config = dict(
    num_hidden_layers=13,
    hidden_size=384,
    num_attention_heads=9,
    num_key_value_heads=9,
    head_dim=64,
    intermediate_size=1536,
    vocab_size=2048,
    hidden_act='gelu',
    norm='layernorm',
    norm_place='pre',
    norm_eps=1e-05,
    positions='learned',
    qk_norm=False,
    attn_scale=0.125,
    bias='none',
    tie_word_embeddings=True,
    parallel_block=False,
    init='uniform',
    init_std_qkv=0.0255,
    init_std_o=0.0255,
    init_std_up=0.0255,
    init_std_down=0.0,
    optimizer='adam_variant',
    learning_rate=0.000764,
    lr_mult_qkv=0.4,
    beta1=0.9,
    lr_head=0.00486,
    warmup_steps=238,
    schedule='wsd',
    decay_fraction=0.739,
    decay_shape='cos',
    final_lr_fraction=0.0,
    batch_tokens=65536,
    max_seq_len=1024,
    doc_mask=True,
    train_tokens=384100000,
    max_steps=5861,
    dataset='wikipedia_en',
)
MLP neurons of a small language model. Each row is named by its layer, matrix (up: input weights) and neuron, and shows model dimensions 320-383. Each number is 200 + 20 x the weight over its row's rms, rounded and kept within 0 to 999.
A block is one neuron, or neurons of one layer that tend to fire together. After each block is what it responds to, as a language model described it from the Wikipedia text at the highest values.

L3.up1226,190,210,186,193,221,206,217,205,254,205,223,181,171,198,227,224,201,160,214,175,193,217,200,197,234,174,187,204,160,245,222,238,198,229,203,219,214,187,241,225,181,198,210,187,207,206,171,230,239,176,223,188,211,196,192,167,200,205,176,167,221,158,204,201
Ordinal and sequence determiners. Words marking order or selection after "the" or a possessive, chiefly last, first, other, with some scores like 10 and each, new.

L3.up418,205,199,204,212,195,223,213,201,189,189,216,182,185,198,197,158,186,179,215,162,208,194,199,167,179,184,185,194,232,198,136,178,227,203,225,214,205,185,193,185,218,216,202,224,216,171,199,217,176,176,218,225,204,191,204,177,193,197,188,181,160,193,195,177
Plural noun endings. Final suffix pieces of plural nouns, often for groups of people (candidates, members, residents, friendlies), plus he/they and dashes in tables.

L2.up96,214,207,182,203,181,175,193,175,181,200,224,241,224,225,214,223,202,242,205,211,231,211,185,242,224,234,193,210,201,252,246,206,191,191,163,208,208,204,213,185,227,211,196,205,174,215,191,197,186,204,214,218,199,212,179,230,223,205,230,213,188,213,234,198
L2.up389,220,154,248,195,163,205,186,234,196,224,210,214,192,205,217,212,247,205,193,235,229,207,190,228,209,197,208,218,179,223,241,193,224,200,189,197,208,202,215,193,220,174,233,189,237,215,172,198,201,201,187,212,191,177,186,215,209,203,221,203,192,194,203,228
L2.up1138,179,177,185,229,196,236,215,217,177,256,199,179,221,203,196,180,231,202,198,216,189,206,202,215,208,197,170,198,173,188,211,196,207,174,188,176,172,178,183,188,215,200,194,182,180,217,208,204,205,218,197,169,196,239,197,205,224,181,209,204,213,179,213,200
L2.up1234,184,173,176,221,194,214,195,203,190,191,213,187,218,209,184,216,197,217,220,214,214,230,208,182,213,223,217,212,177,204,224,192,214,237,210,221,203,204,186,237,206,187,216,167,205,227,181,208,218,181,198,188,205,209,221,213,229,179,216,196,165,210,225,222
Sentence-initial article The. Capitalized articles "The" (sometimes "A") opening a new sentence or paragraph in expository text, right after a period, heading or line break.

L2.up1,213,223,221,239,190,214,206,196,176,233,208,197,232,217,203,177,206,206,205,191,165,231,220,208,163,209,193,198,201,180,190,196,214,172,204,207,192,190,179,179,206,197,207,162,190,184,223,186,165,200,211,172,184,208,207,222,190,213,191,208,190,224,212,202
L2.up360,217,196,212,185,218,185,184,211,204,214,179,208,205,181,176,242,208,207,207,217,230,198,233,190,209,167,154,219,214,239,216,174,178,167,187,188,235,184,193,233,220,184,227,216,161,225,194,189,189,210,202,229,179,179,188,209,175,245,187,226,195,155,203,192
L2.up387,227,207,231,196,206,208,223,264,176,226,193,200,221,176,177,173,195,209,207,205,199,210,230,200,192,189,158,213,187,223,216,184,218,157,169,190,214,169,207,180,203,174,212,192,182,213,194,204,187,185,201,179,185,182,214,200,168,202,182,214,211,195,177,220
L2.up1443,210,196,212,201,189,182,215,240,200,208,176,189,221,206,179,187,186,190,190,200,191,189,202,202,159,155,159,203,172,204,195,248,211,157,196,194,231,184,208,160,209,208,221,199,213,196,201,184,182,214,179,186,201,181,181,204,195,196,189,221,213,178,190,200
Row-start pipes and dashes. Pipe opening a table row or dash opening a list item at line start, plus hyphens joining compounds like one-way, Al-Najma, Robert-Claude.

L2.up24,196,205,197,232,211,212,236,188,210,221,217,183,188,182,197,167,198,150,212,174,206,212,206,210,174,195,184,192,224,184,169,164,219,176,204,221,211,191,255,205,194,179,180,182,185,193,178,195,157,185,218,216,215,198,189,191,192,186,180,190,189,223,152,167
L2.up248,177,182,192,227,170,200,212,185,218,143,189,195,183,206,190,195,211,229,206,171,202,222,204,220,206,197,216,212,228,201,184,181,216,189,210,195,203,195,237,189,232,195,213,221,210,162,158,173,170,187,224,258,177,155,218,193,204,172,189,199,181,215,216,213
L2.up735,196,209,206,213,200,216,180,175,213,244,160,206,184,186,185,188,227,192,188,184,235,200,205,225,188,199,186,234,195,213,202,180,237,212,235,195,204,179,176,200,197,254,205,214,191,169,215,198,171,183,208,185,214,181,234,184,226,187,213,193,206,189,188,189
L2.up904,193,210,193,224,205,193,200,193,200,214,145,172,212,226,211,224,201,198,208,211,183,199,180,190,218,220,222,186,179,197,187,209,226,169,233,211,201,193,214,187,191,179,188,211,204,161,180,200,164,166,224,202,204,170,201,176,211,184,199,192,205,166,189,196
Word-final suffix pieces. Closing word-piece suffixes that finish a split word, especially plural -ents/-otes/-ings, as in achievements, events, students, votes, including inside tables.

L7.up64,198,199,193,201,191,220,166,219,173,182,208,185,199,203,210,172,219,187,208,223,224,204,215,204,182,188,176,213,161,196,184,198,182,184,225,192,200,203,171,181,231,169,222,218,194,236,204,196,196,242,156,195,194,201,190,177,207,200,207,191,203,191,195,187
L7.up146,199,170,193,172,188,197,152,197,199,207,224,188,189,187,199,189,249,209,223,176,185,235,202,225,190,193,199,195,191,250,163,218,229,199,229,165,202,181,173,164,225,207,229,179,208,230,198,187,207,212,173,230,208,198,205,210,187,193,228,192,182,216,170,196
L7.up158,209,145,187,174,201,194,187,208,174,179,190,216,208,190,220,177,177,207,213,190,208,214,176,222,217,184,178,180,188,243,215,226,188,201,206,190,170,185,215,214,228,161,230,211,264,202,158,207,181,190,215,176,192,215,177,195,203,193,181,180,206,178,219,205
L7.up463,198,176,222,212,176,198,188,226,201,207,195,196,195,203,229,204,185,217,193,184,191,234,239,223,197,194,198,202,197,217,195,210,215,162,212,204,229,180,231,159,212,180,229,183,223,196,171,203,188,201,224,195,178,193,204,167,184,194,181,210,193,186,172,203
L7.up752,201,157,212,223,191,222,180,228,194,221,234,189,198,199,238,199,198,225,198,199,217,208,202,231,180,179,210,149,189,224,173,214,239,218,206,182,231,216,165,190,182,189,223,230,212,197,189,195,199,203,217,230,195,179,187,164,214,192,224,160,225,185,197,196
L7.up753,182,196,251,209,205,210,197,236,185,180,153,188,208,206,230,182,210,163,192,213,213,218,199,223,191,198,180,184,180,204,200,204,186,213,245,186,219,183,196,191,231,166,244,200,204,202,191,202,194,181,134,164,186,199,181,207,194,228,198,200,183,184,195,209
L7.up774,197,158,153,196,179,184,184,201,205,158,208,169,232,188,226,179,228,240,222,191,211,245,216,229,206,195,188,200,169,232,182,188,199,217,211,175,231,189,181,182,198,178,189,187,226,194,192,205,212,220,185,200,197,228,198,194,210,184,195,201,203,220,203,230
L7.up790,210,157,212,168,188,168,179,220,171,179,224,200,195,189,203,173,177,199,215,206,221,225,185,223,180,167,172,133,193,220,188,195,206,205,179,188,188,219,222,206,200,169,208,209,230,201,178,178,210,195,231,201,186,221,208,197,194,179,211,223,208,197,185,199
L7.up805,191,184,199,201,188,226,205,210,172,200,199,188,240,191,218,208,208,167,202,216,206,214,235,244,194,204,161,186,215,222,206,215,214,183,224,179,205,198,220,183,223,171,221,199,187,245,193,221,200,207,157,214,161,220,185,209,193,190,181,216,200,193,202,181
L7.up978,190,191,192,210,199,200,206,222,251,178,200,196,200,181,204,195,206,160,219,160,194,207,182,203,206,149,199,180,193,258,222,221,211,173,218,187,214,189,218,212,214,181,261,190,178,217,184,213,218,204,184,199,185,190,179,193,184,212,193,202,209,193,228,207
L7.up1074,199,200,218,194,210,182,176,205,194,210,196,189,217,207,198,164,178,221,207,203,185,278,191,221,177,156,174,150,201,216,200,218,201,215,225,200,190,207,209,226,196,179,199,193,233,184,186,200,222,198,221,234,156,242,205,202,222,194,209,190,182,219,196,214
L7.up1086,193,214,208,208,197,197,225,196,204,210,215,209,207,206,206,215,180,209,213,174,184,206,175,215,196,212,162,162,154,220,202,204,193,201,219,168,208,189,182,170,193,201,239,160,172,204,220,210,194,196,200,189,189,213,178,186,254,210,184,184,196,206,185,147
L7.up1309,185,142,220,182,182,176,176,212,168,211,199,198,211,213,208,159,178,251,214,198,199,239,178,231,192,162,190,167,217,229,208,189,227,213,205,162,202,193,167,167,220,153,207,190,224,217,198,167,210,211,211,192,193,229,200,205,208,180,199,201,210,212,211,224
L7.up1417,229,183,215,196,177,215,193,199,199,192,233,201,192,210,222,191,168,198,204,215,184,208,217,296,197,188,187,159,206,228,170,208,195,189,214,146,226,205,196,190,217,180,213,201,241,200,198,232,148,191,180,202,183,219,184,178,220,213,208,216,197,180,186,215
L7.up1486,190,227,212,176,186,192,180,206,186,213,206,193,191,203,193,176,204,192,217,193,186,230,203,214,196,173,160,155,189,231,200,193,212,185,210,202,199,199,215,196,204,183,200,191,213,208,200,200,210,186,234,212,180,230,198,208,239,199,233,232,204,199,233,197
L7.up1493,151,177,193,189,203,214,219,187,207,187,215,190,192,189,201,181,207,177,207,206,190,222,218,208,184,200,176,211,225,217,144,228,204,177,260,208,213,176,225,209,223,173,214,211,212,219,198,193,197,224,190,218,189,157,172,196,247,201,191,169,224,232,231,192
Row and list-item starts. Fires on the first token of a new table row or bullet line, such as a leading |, -, or row number (7, 12.), in rankings, taxonomies and tracklists; weaker on sentence-initial However.

L7.up56,200,167,202,220,183,190,192,203,178,222,223,170,237,193,207,205,203,193,201,240,185,207,162,235,203,180,189,175,211,209,199,175,222,222,199,168,170,206,223,238,223,177,214,205,225,190,196,198,186,183,185,182,211,196,205,203,170,182,202,211,162,210,168,193
L7.up65,214,221,202,181,173,192,223,213,223,205,244,179,208,228,205,180,203,146,219,203,184,223,203,203,187,207,167,190,187,216,203,185,219,215,190,190,189,184,196,228,228,213,183,175,220,236,213,217,202,195,190,178,214,194,203,189,195,178,171,165,204,229,214,185
L7.up654,201,182,173,219,197,224,187,173,183,228,252,196,209,224,218,197,165,200,204,220,172,232,188,190,218,190,203,199,173,200,183,170,226,196,234,164,179,201,240,205,228,199,196,153,201,202,208,188,178,199,235,219,190,246,215,212,206,192,216,193,169,232,211,167
L7.up757,186,219,188,176,206,190,209,189,194,208,208,207,194,209,197,187,209,217,227,202,154,214,187,220,220,168,223,191,219,202,187,177,222,184,211,157,201,174,212,196,221,202,236,179,191,223,199,196,194,182,225,197,210,229,192,200,224,176,218,207,154,202,192,226
L7.up776,207,179,220,176,203,196,160,195,198,200,194,188,187,179,224,198,211,211,210,190,217,235,218,222,195,158,183,214,205,222,195,193,229,211,195,192,200,212,198,180,246,166,224,206,212,240,217,191,195,184,195,198,211,213,192,158,199,199,202,203,185,205,196,198
L7.up866,194,162,217,195,182,202,207,211,183,202,210,189,234,188,220,210,225,204,208,201,213,220,165,231,245,180,174,206,200,216,219,186,190,259,224,190,206,198,207,199,237,194,231,183,188,253,204,202,200,144,224,201,199,214,185,187,226,179,198,231,182,203,224,222
L7.up874,191,194,155,189,218,227,211,207,180,231,204,223,191,214,201,174,184,220,207,208,214,207,218,253,208,208,178,185,240,185,196,173,184,229,220,144,187,197,233,207,206,193,212,189,196,217,172,204,206,205,166,209,200,189,176,197,188,207,190,174,186,204,192,183
L7.up1057,177,161,205,158,185,212,191,217,192,201,205,189,216,190,193,188,212,221,222,179,222,232,198,211,181,170,187,209,201,235,201,204,210,229,213,173,219,189,160,212,218,174,237,176,206,221,200,176,197,186,205,164,222,197,200,246,225,196,167,185,196,199,210,249
L7.up1123,181,199,197,207,180,195,156,171,245,208,212,207,212,207,225,205,215,215,200,193,239,190,164,196,183,214,221,195,180,205,168,211,200,211,217,181,196,179,164,225,198,185,206,196,201,195,222,183,181,172,196,173,201,200,185,215,207,183,216,161,204,208,214,230
L7.up1183,208,158,169,191,186,212,220,176,182,193,243,188,224,202,211,191,227,191,208,190,222,207,209,205,193,182,198,188,193,229,180,209,196,220,240,208,235,197,197,226,217,173,228,218,200,214,170,167,201,185,158,210,199,184,175,219,263,194,219,190,208,191,218,196
L7.up1237,198,131,216,166,168,222,198,192,176,192,201,208,216,213,209,208,205,200,200,209,234,192,199,224,188,225,205,198,202,199,168,188,193,202,195,200,200,204,218,229,200,182,251,213,173,224,188,163,193,242,202,199,198,209,183,222,236,197,197,227,201,206,211,225
L7.up1259,203,188,229,172,198,212,176,215,204,203,216,189,226,196,210,211,233,209,212,203,193,228,190,219,200,201,179,206,163,213,190,182,219,203,214,169,191,193,188,187,207,181,260,173,175,239,202,220,183,156,184,180,213,237,183,193,199,171,172,201,210,190,215,215
L7.up1311,171,195,224,199,169,199,187,165,210,231,225,180,212,208,219,147,221,206,230,219,213,200,181,194,192,193,211,196,205,209,181,201,174,222,251,214,217,189,177,196,205,199,213,188,208,191,180,195,192,226,155,183,188,193,184,236,247,223,191,186,198,208,192,214
L7.up1387,209,173,187,202,190,222,218,209,209,200,226,205,213,172,200,183,227,203,213,207,208,210,197,204,195,226,202,222,213,191,239,181,215,201,240,226,197,204,237,214,204,184,193,152,147,202,184,177,193,222,194,200,199,218,217,205,248,208,179,214,208,180,215,195
L7.up1476,230,173,200,203,203,195,172,189,194,213,208,172,217,198,203,215,208,215,223,200,209,202,212,225,207,186,141,181,180,215,202,200,244,177,192,171,207,178,179,175,237,178,228,181,196,207,198,181,189,197,210,204,192,217,197,207,215,180,198,223,179,204,202,217
L7.up1535,184,177,214,191,183,225,166,183,231,199,203,197,228,211,198,251,195,214,221,208,212,212,215,218,223,200,173,166,189,219,194,184,222,230,225,172,229,182,177,184,200,161,234,164,201,195,197,216,208,175,193,198,210,191,182,198,248,221,184,185,160,206,199,211
Sentence-initial word. First word of a new sentence right after a period, usually a capitalized pronoun or determiner like His, The, He, It, and sometimes the first piece of a split word (Or-iginally, Event-ually).

L7.up274,210,201,213,230,177,240,165,205,213,235,146,221,180,212,214,225,221,204,197,188,199,214,221,221,181,174,205,200,174,240,196,195,232,202,181,210,225,186,182,180,203,210,196,200,196,219,189,223,213,195,178,260,208,190,203,210,164,213,193,177,175,189,193,165
L7.up324,193,218,199,208,183,210,222,225,213,171,225,192,195,190,244,203,203,192,221,191,167,246,222,176,202,185,166,217,187,219,195,201,221,187,200,195,195,182,213,195,184,150,196,177,228,179,199,232,192,183,217,225,198,182,183,222,235,185,211,205,203,216,190,160
L7.up372,218,204,195,242,221,212,198,204,239,185,223,201,190,231,206,227,213,172,214,174,208,187,168,170,203,161,175,231,165,188,179,205,206,202,197,224,222,187,182,211,212,204,170,184,181,213,186,225,181,235,234,184,226,169,203,164,186,219,179,212,231,179,225,189
L7.up417,173,223,194,205,205,215,216,225,211,188,220,213,219,204,189,258,170,175,204,210,179,216,188,163,201,211,173,213,180,228,197,188,179,225,220,185,206,182,219,208,174,173,189,180,190,181,189,207,211,215,226,206,225,162,170,212,258,185,186,188,197,239,204,223
L7.up516,222,216,196,206,170,220,186,226,192,209,199,184,205,204,197,182,189,179,220,194,231,207,212,203,204,201,178,211,178,222,222,194,206,194,183,217,220,176,210,210,215,163,179,169,189,197,161,191,198,230,231,187,193,185,185,247,216,185,193,231,193,205,199,213
L7.up792,219,197,221,209,200,231,217,199,192,207,213,218,200,202,214,225,198,234,209,195,182,211,219,223,169,190,185,193,198,231,244,178,196,193,213,184,238,185,198,205,200,160,200,175,202,238,180,194,222,208,217,202,193,203,208,206,200,213,195,202,183,221,206,194
L7.up814,184,225,201,193,209,208,169,203,240,189,201,182,229,211,210,222,219,204,224,172,160,218,232,202,214,210,152,234,186,241,197,160,189,195,215,183,245,183,189,186,192,177,166,209,187,210,213,193,186,201,218,197,221,173,195,170,190,199,184,214,216,203,183,179
L7.up835,211,202,228,216,188,214,221,199,224,178,202,211,191,206,222,204,218,192,222,209,208,231,182,203,209,178,216,235,179,220,209,193,211,194,186,187,242,178,199,163,169,176,176,165,210,172,193,220,213,212,213,213,223,183,187,214,193,177,221,196,182,217,182,172
L7.up856,212,194,173,196,188,196,197,202,211,185,227,204,193,217,207,211,194,185,198,201,180,235,220,149,220,160,190,228,189,209,194,186,239,188,196,199,201,203,185,174,170,196,185,170,201,216,183,231,206,256,203,224,190,156,184,203,235,201,202,181,203,173,206,204
L7.up1039,219,190,223,213,202,214,181,202,221,200,196,236,202,217,213,200,221,232,207,205,206,222,180,220,225,157,197,205,197,222,187,206,223,196,220,202,230,200,177,165,171,181,230,178,219,210,158,213,188,182,239,172,227,161,172,213,163,207,201,149,187,169,197,207
L7.up1112,201,174,253,199,178,218,231,234,225,203,180,186,172,235,212,205,200,176,203,225,218,196,162,215,197,215,205,229,153,195,185,208,204,208,225,219,226,199,202,251,159,158,181,213,241,222,170,188,231,211,184,218,201,203,194,167,209,216,190,200,187,214,202,224
L7.up1215,222,226,199,192,180,223,187,217,174,177,208,229,222,201,225,173,223,197,220,182,175,237,227,178,206,200,207,182,147,238,234,213,191,193,191,239,249,200,206,155,217,191,221,182,225,164,175,221,171,183,199,239,217,178,203,229,250,186,201,212,192,205,214,174
L7.up1270,191,200,217,231,184,228,194,179,220,196,221,203,233,183,226,191,201,218,195,190,187,214,196,216,188,206,157,226,207,184,223,224,201,200,210,205,208,172,190,183,189,198,201,212,214,196,183,215,198,222,206,227,174,191,186,211,249,224,171,229,205,187,214,161
L7.up1355,194,188,211,197,218,222,199,199,222,211,157,219,199,203,221,195,242,230,204,190,155,209,163,191,186,202,177,220,190,208,221,199,211,234,171,193,217,176,174,186,191,201,198,170,188,172,195,210,170,250,218,205,203,168,195,217,157,176,196,199,206,217,187,214
L7.up1368,192,193,205,200,193,233,241,237,197,201,206,225,223,226,220,202,200,177,222,186,181,237,217,167,226,187,151,195,174,213,199,191,170,188,182,207,211,175,206,204,216,189,199,170,198,218,160,226,206,206,222,183,181,187,206,188,182,215,200,170,203,197,250,177
L7.up1460,187,198,184,217,204,193,206,159,200,191,206,201,203,221,211,202,208,206,202,211,177,220,209,241,199,230,172,224,239,211,220,191,216,222,206,193,171,186,211,185,179,202,160,184,148,190,198,220,190,178,193,212,190,199,185,180,211,209,185,182,200,190,223,209
Word after "the". Fires on the first token after "the" or "in the", mostly ordinals, superlatives and year starts, e.g. the first, the final, the 2016.

L7.up89,208,212,168,224,207,239,190,225,233,181,188,178,219,219,221,189,185,170,204,162,207,227,192,188,214,188,227,171,201,205,191,180,174,206,215,188,209,198,209,168,196,186,189,195,205,193,193,186,190,204,225,209,200,175,182,213,188,192,188,187,247,201,206,222
L7.up443,203,152,227,208,179,219,186,193,229,202,196,166,214,216,211,223,182,188,213,154,186,197,218,190,207,143,198,198,213,224,205,182,202,178,211,215,235,182,175,204,206,218,214,226,246,224,182,184,217,193,220,194,181,215,192,200,164,194,185,172,199,195,211,205
L7.up534,208,206,176,210,182,198,211,179,215,197,170,192,203,206,187,207,180,200,219,162,207,202,227,224,222,182,172,196,191,210,167,218,198,189,208,213,238,176,192,162,194,190,193,233,217,200,184,209,213,249,201,172,181,216,167,202,171,192,171,198,210,171,221,208
L7.up734,198,226,199,214,190,222,232,190,218,155,168,196,214,197,205,178,202,177,200,178,229,222,206,199,220,209,178,172,182,205,201,201,178,165,215,206,192,206,205,188,213,224,179,189,212,161,175,188,196,185,249,202,178,200,201,181,184,193,194,198,193,220,250,213
L7.up768,214,209,154,240,184,242,231,205,231,168,181,208,199,244,193,203,206,217,186,192,207,180,222,227,225,234,223,173,204,203,228,220,242,212,219,196,213,212,223,183,225,204,211,204,194,182,183,209,182,167,180,219,194,182,191,216,218,181,181,179,201,191,191,149
L7.up785,223,193,191,222,174,214,200,173,184,211,196,207,210,199,199,215,184,210,210,184,220,215,199,212,216,204,217,193,197,184,200,227,226,206,189,218,238,182,204,150,181,244,211,207,200,208,176,207,198,243,259,168,192,226,175,210,199,164,206,161,229,221,214,192
L7.up794,184,171,220,197,184,245,206,212,235,197,184,184,201,209,200,225,172,202,224,154,183,203,189,190,205,174,204,202,197,217,173,168,219,197,201,202,225,176,187,174,181,190,216,216,214,211,184,204,236,182,245,183,199,199,190,178,206,173,208,161,220,205,182,199
L7.up812,208,201,210,209,201,232,219,193,211,168,201,208,217,196,224,179,184,211,213,141,193,192,182,198,189,205,209,175,186,206,237,174,187,205,201,233,207,184,215,177,203,192,212,193,193,199,188,165,185,181,217,191,193,204,217,172,171,191,188,199,222,213,250,212
L7.up871,208,202,210,197,215,205,183,166,199,184,175,199,203,175,198,210,201,212,212,206,229,166,213,207,226,231,198,197,220,246,195,195,174,188,248,185,267,199,192,208,203,180,218,211,206,202,200,215,180,188,178,236,185,193,181,206,161,225,209,208,194,184,181,200
L7.up937,188,207,248,209,228,260,215,189,206,196,202,222,192,189,204,226,165,217,215,155,184,228,217,180,208,175,205,195,205,229,213,165,201,211,201,191,216,169,210,199,210,236,192,173,192,221,190,199,202,201,199,198,211,204,202,166,154,212,177,168,182,244,183,185
L7.up1084,188,212,189,181,171,211,218,162,185,190,205,156,211,230,206,217,167,152,217,175,186,210,201,162,246,217,191,174,184,191,185,190,183,164,176,212,165,183,229,219,185,200,204,190,191,191,207,202,213,202,211,202,206,224,208,180,186,203,193,207,189,221,229,171
L7.up1173,180,180,175,189,204,209,197,157,199,240,204,179,218,228,206,201,191,187,206,178,188,217,209,194,207,195,184,198,185,215,163,197,184,172,241,204,161,183,223,201,202,188,219,220,235,204,185,203,210,193,208,203,218,201,182,163,211,185,199,202,201,192,192,261
L7.up1292,210,180,228,219,210,201,201,193,195,164,203,200,202,204,220,179,200,224,199,201,189,205,190,181,236,194,203,212,181,218,186,189,233,188,212,204,198,197,189,191,195,163,217,189,214,206,167,207,190,195,227,190,189,171,201,194,204,184,177,205,190,208,158,201
L7.up1301,188,177,208,205,210,196,212,177,200,202,177,189,192,236,205,204,185,196,210,159,207,206,200,220,219,172,197,198,209,221,198,213,228,180,229,212,213,178,216,213,215,158,213,198,242,196,181,214,204,178,174,192,197,203,196,180,145,180,164,188,178,158,221,178
L7.up1423,178,205,225,211,183,218,188,184,222,195,165,165,199,195,202,182,193,181,225,175,217,209,194,197,207,212,208,190,206,189,205,203,186,159,214,210,216,177,201,192,235,203,217,242,212,195,194,187,190,189,209,196,191,223,179,165,170,192,211,180,165,216,173,213
L7.up1452,197,179,211,206,190,250,228,205,208,203,177,213,184,201,203,199,189,201,196,155,176,241,228,200,166,199,194,211,202,199,192,207,213,195,204,205,209,178,189,202,192,184,219,228,228,206,211,208,213,195,227,223,178,168,207,221,150,180,201,197,218,207,198,184
Plural noun suffixes. Word-final plural suffix pieces completing a noun split into parts, such as -ies, -ers, -ents, -s (sanctuaries, arrangements, Commissioners, others).

L2.up903,195,224,177,197,198,225,235,183,236,175,205,186,216,195,230,196,194,145,214,197,187,217,202,211,211,179,195,202,176,236,200,205,216,222,209,204,212,190,223,223,172,196,184,173,199,197,187,248,181,179,208,200,187,162,185,182,211,215,182,205,220,173,144,194
L2.up1027,148,273,190,222,210,242,218,202,210,191,170,180,220,202,222,184,184,171,178,178,203,196,187,203,164,207,204,200,223,214,216,225,223,188,224,202,211,193,174,192,171,205,196,214,187,204,177,199,177,204,244,179,169,197,203,213,189,212,211,213,202,208,157,193
L2.up1130,188,215,193,201,187,210,244,221,227,216,193,181,212,184,204,193,208,184,200,194,186,171,169,225,236,201,213,197,183,214,218,210,214,191,196,178,226,174,227,200,180,200,198,158,210,227,196,237,187,161,194,175,198,198,196,193,209,205,209,201,217,189,187,188
L2.up1268,178,186,180,233,201,215,252,216,213,206,200,197,183,216,196,217,206,157,206,192,199,225,176,222,210,198,199,219,193,200,184,195,202,214,184,184,192,205,229,219,194,213,188,156,207,230,175,217,180,180,223,173,204,213,207,202,193,194,161,204,190,169,191,187
Limiting and ordinal words. Limiting, ordinal and quantity modifiers, mostly after "the" or a verb, e.g. only, first, last, final, same, more, former, main.

L3.up264,212,229,232,212,189,217,205,252,192,240,192,172,223,219,221,178,190,208,205,196,204,196,221,181,181,185,185,205,172,213,188,224,215,143,205,203,217,183,173,178,200,195,218,192,167,207,201,197,187,212,183,197,192,218,186,213,191,208,190,198,193,161,168,188
Table row opener. The leading pipe that begins each new row of a wiki-style table after a line break, as in election results, track listings and sports stats; also the leading dash of list lines.

L3.up1332,178,218,224,217,211,200,190,191,198,202,186,193,203,211,208,183,250,246,190,216,213,233,191,207,176,212,202,207,203,220,244,206,218,208,200,216,190,212,177,204,201,196,214,188,204,207,216,194,205,197,174,183,203,200,213,201,152,172,231,192,186,215,217,188
Paragraph-opening "The". Mostly "The" opening a new paragraph or sentence, especially an article's first sentence after its title; also first tokens of list or table rows ("Spec", "|").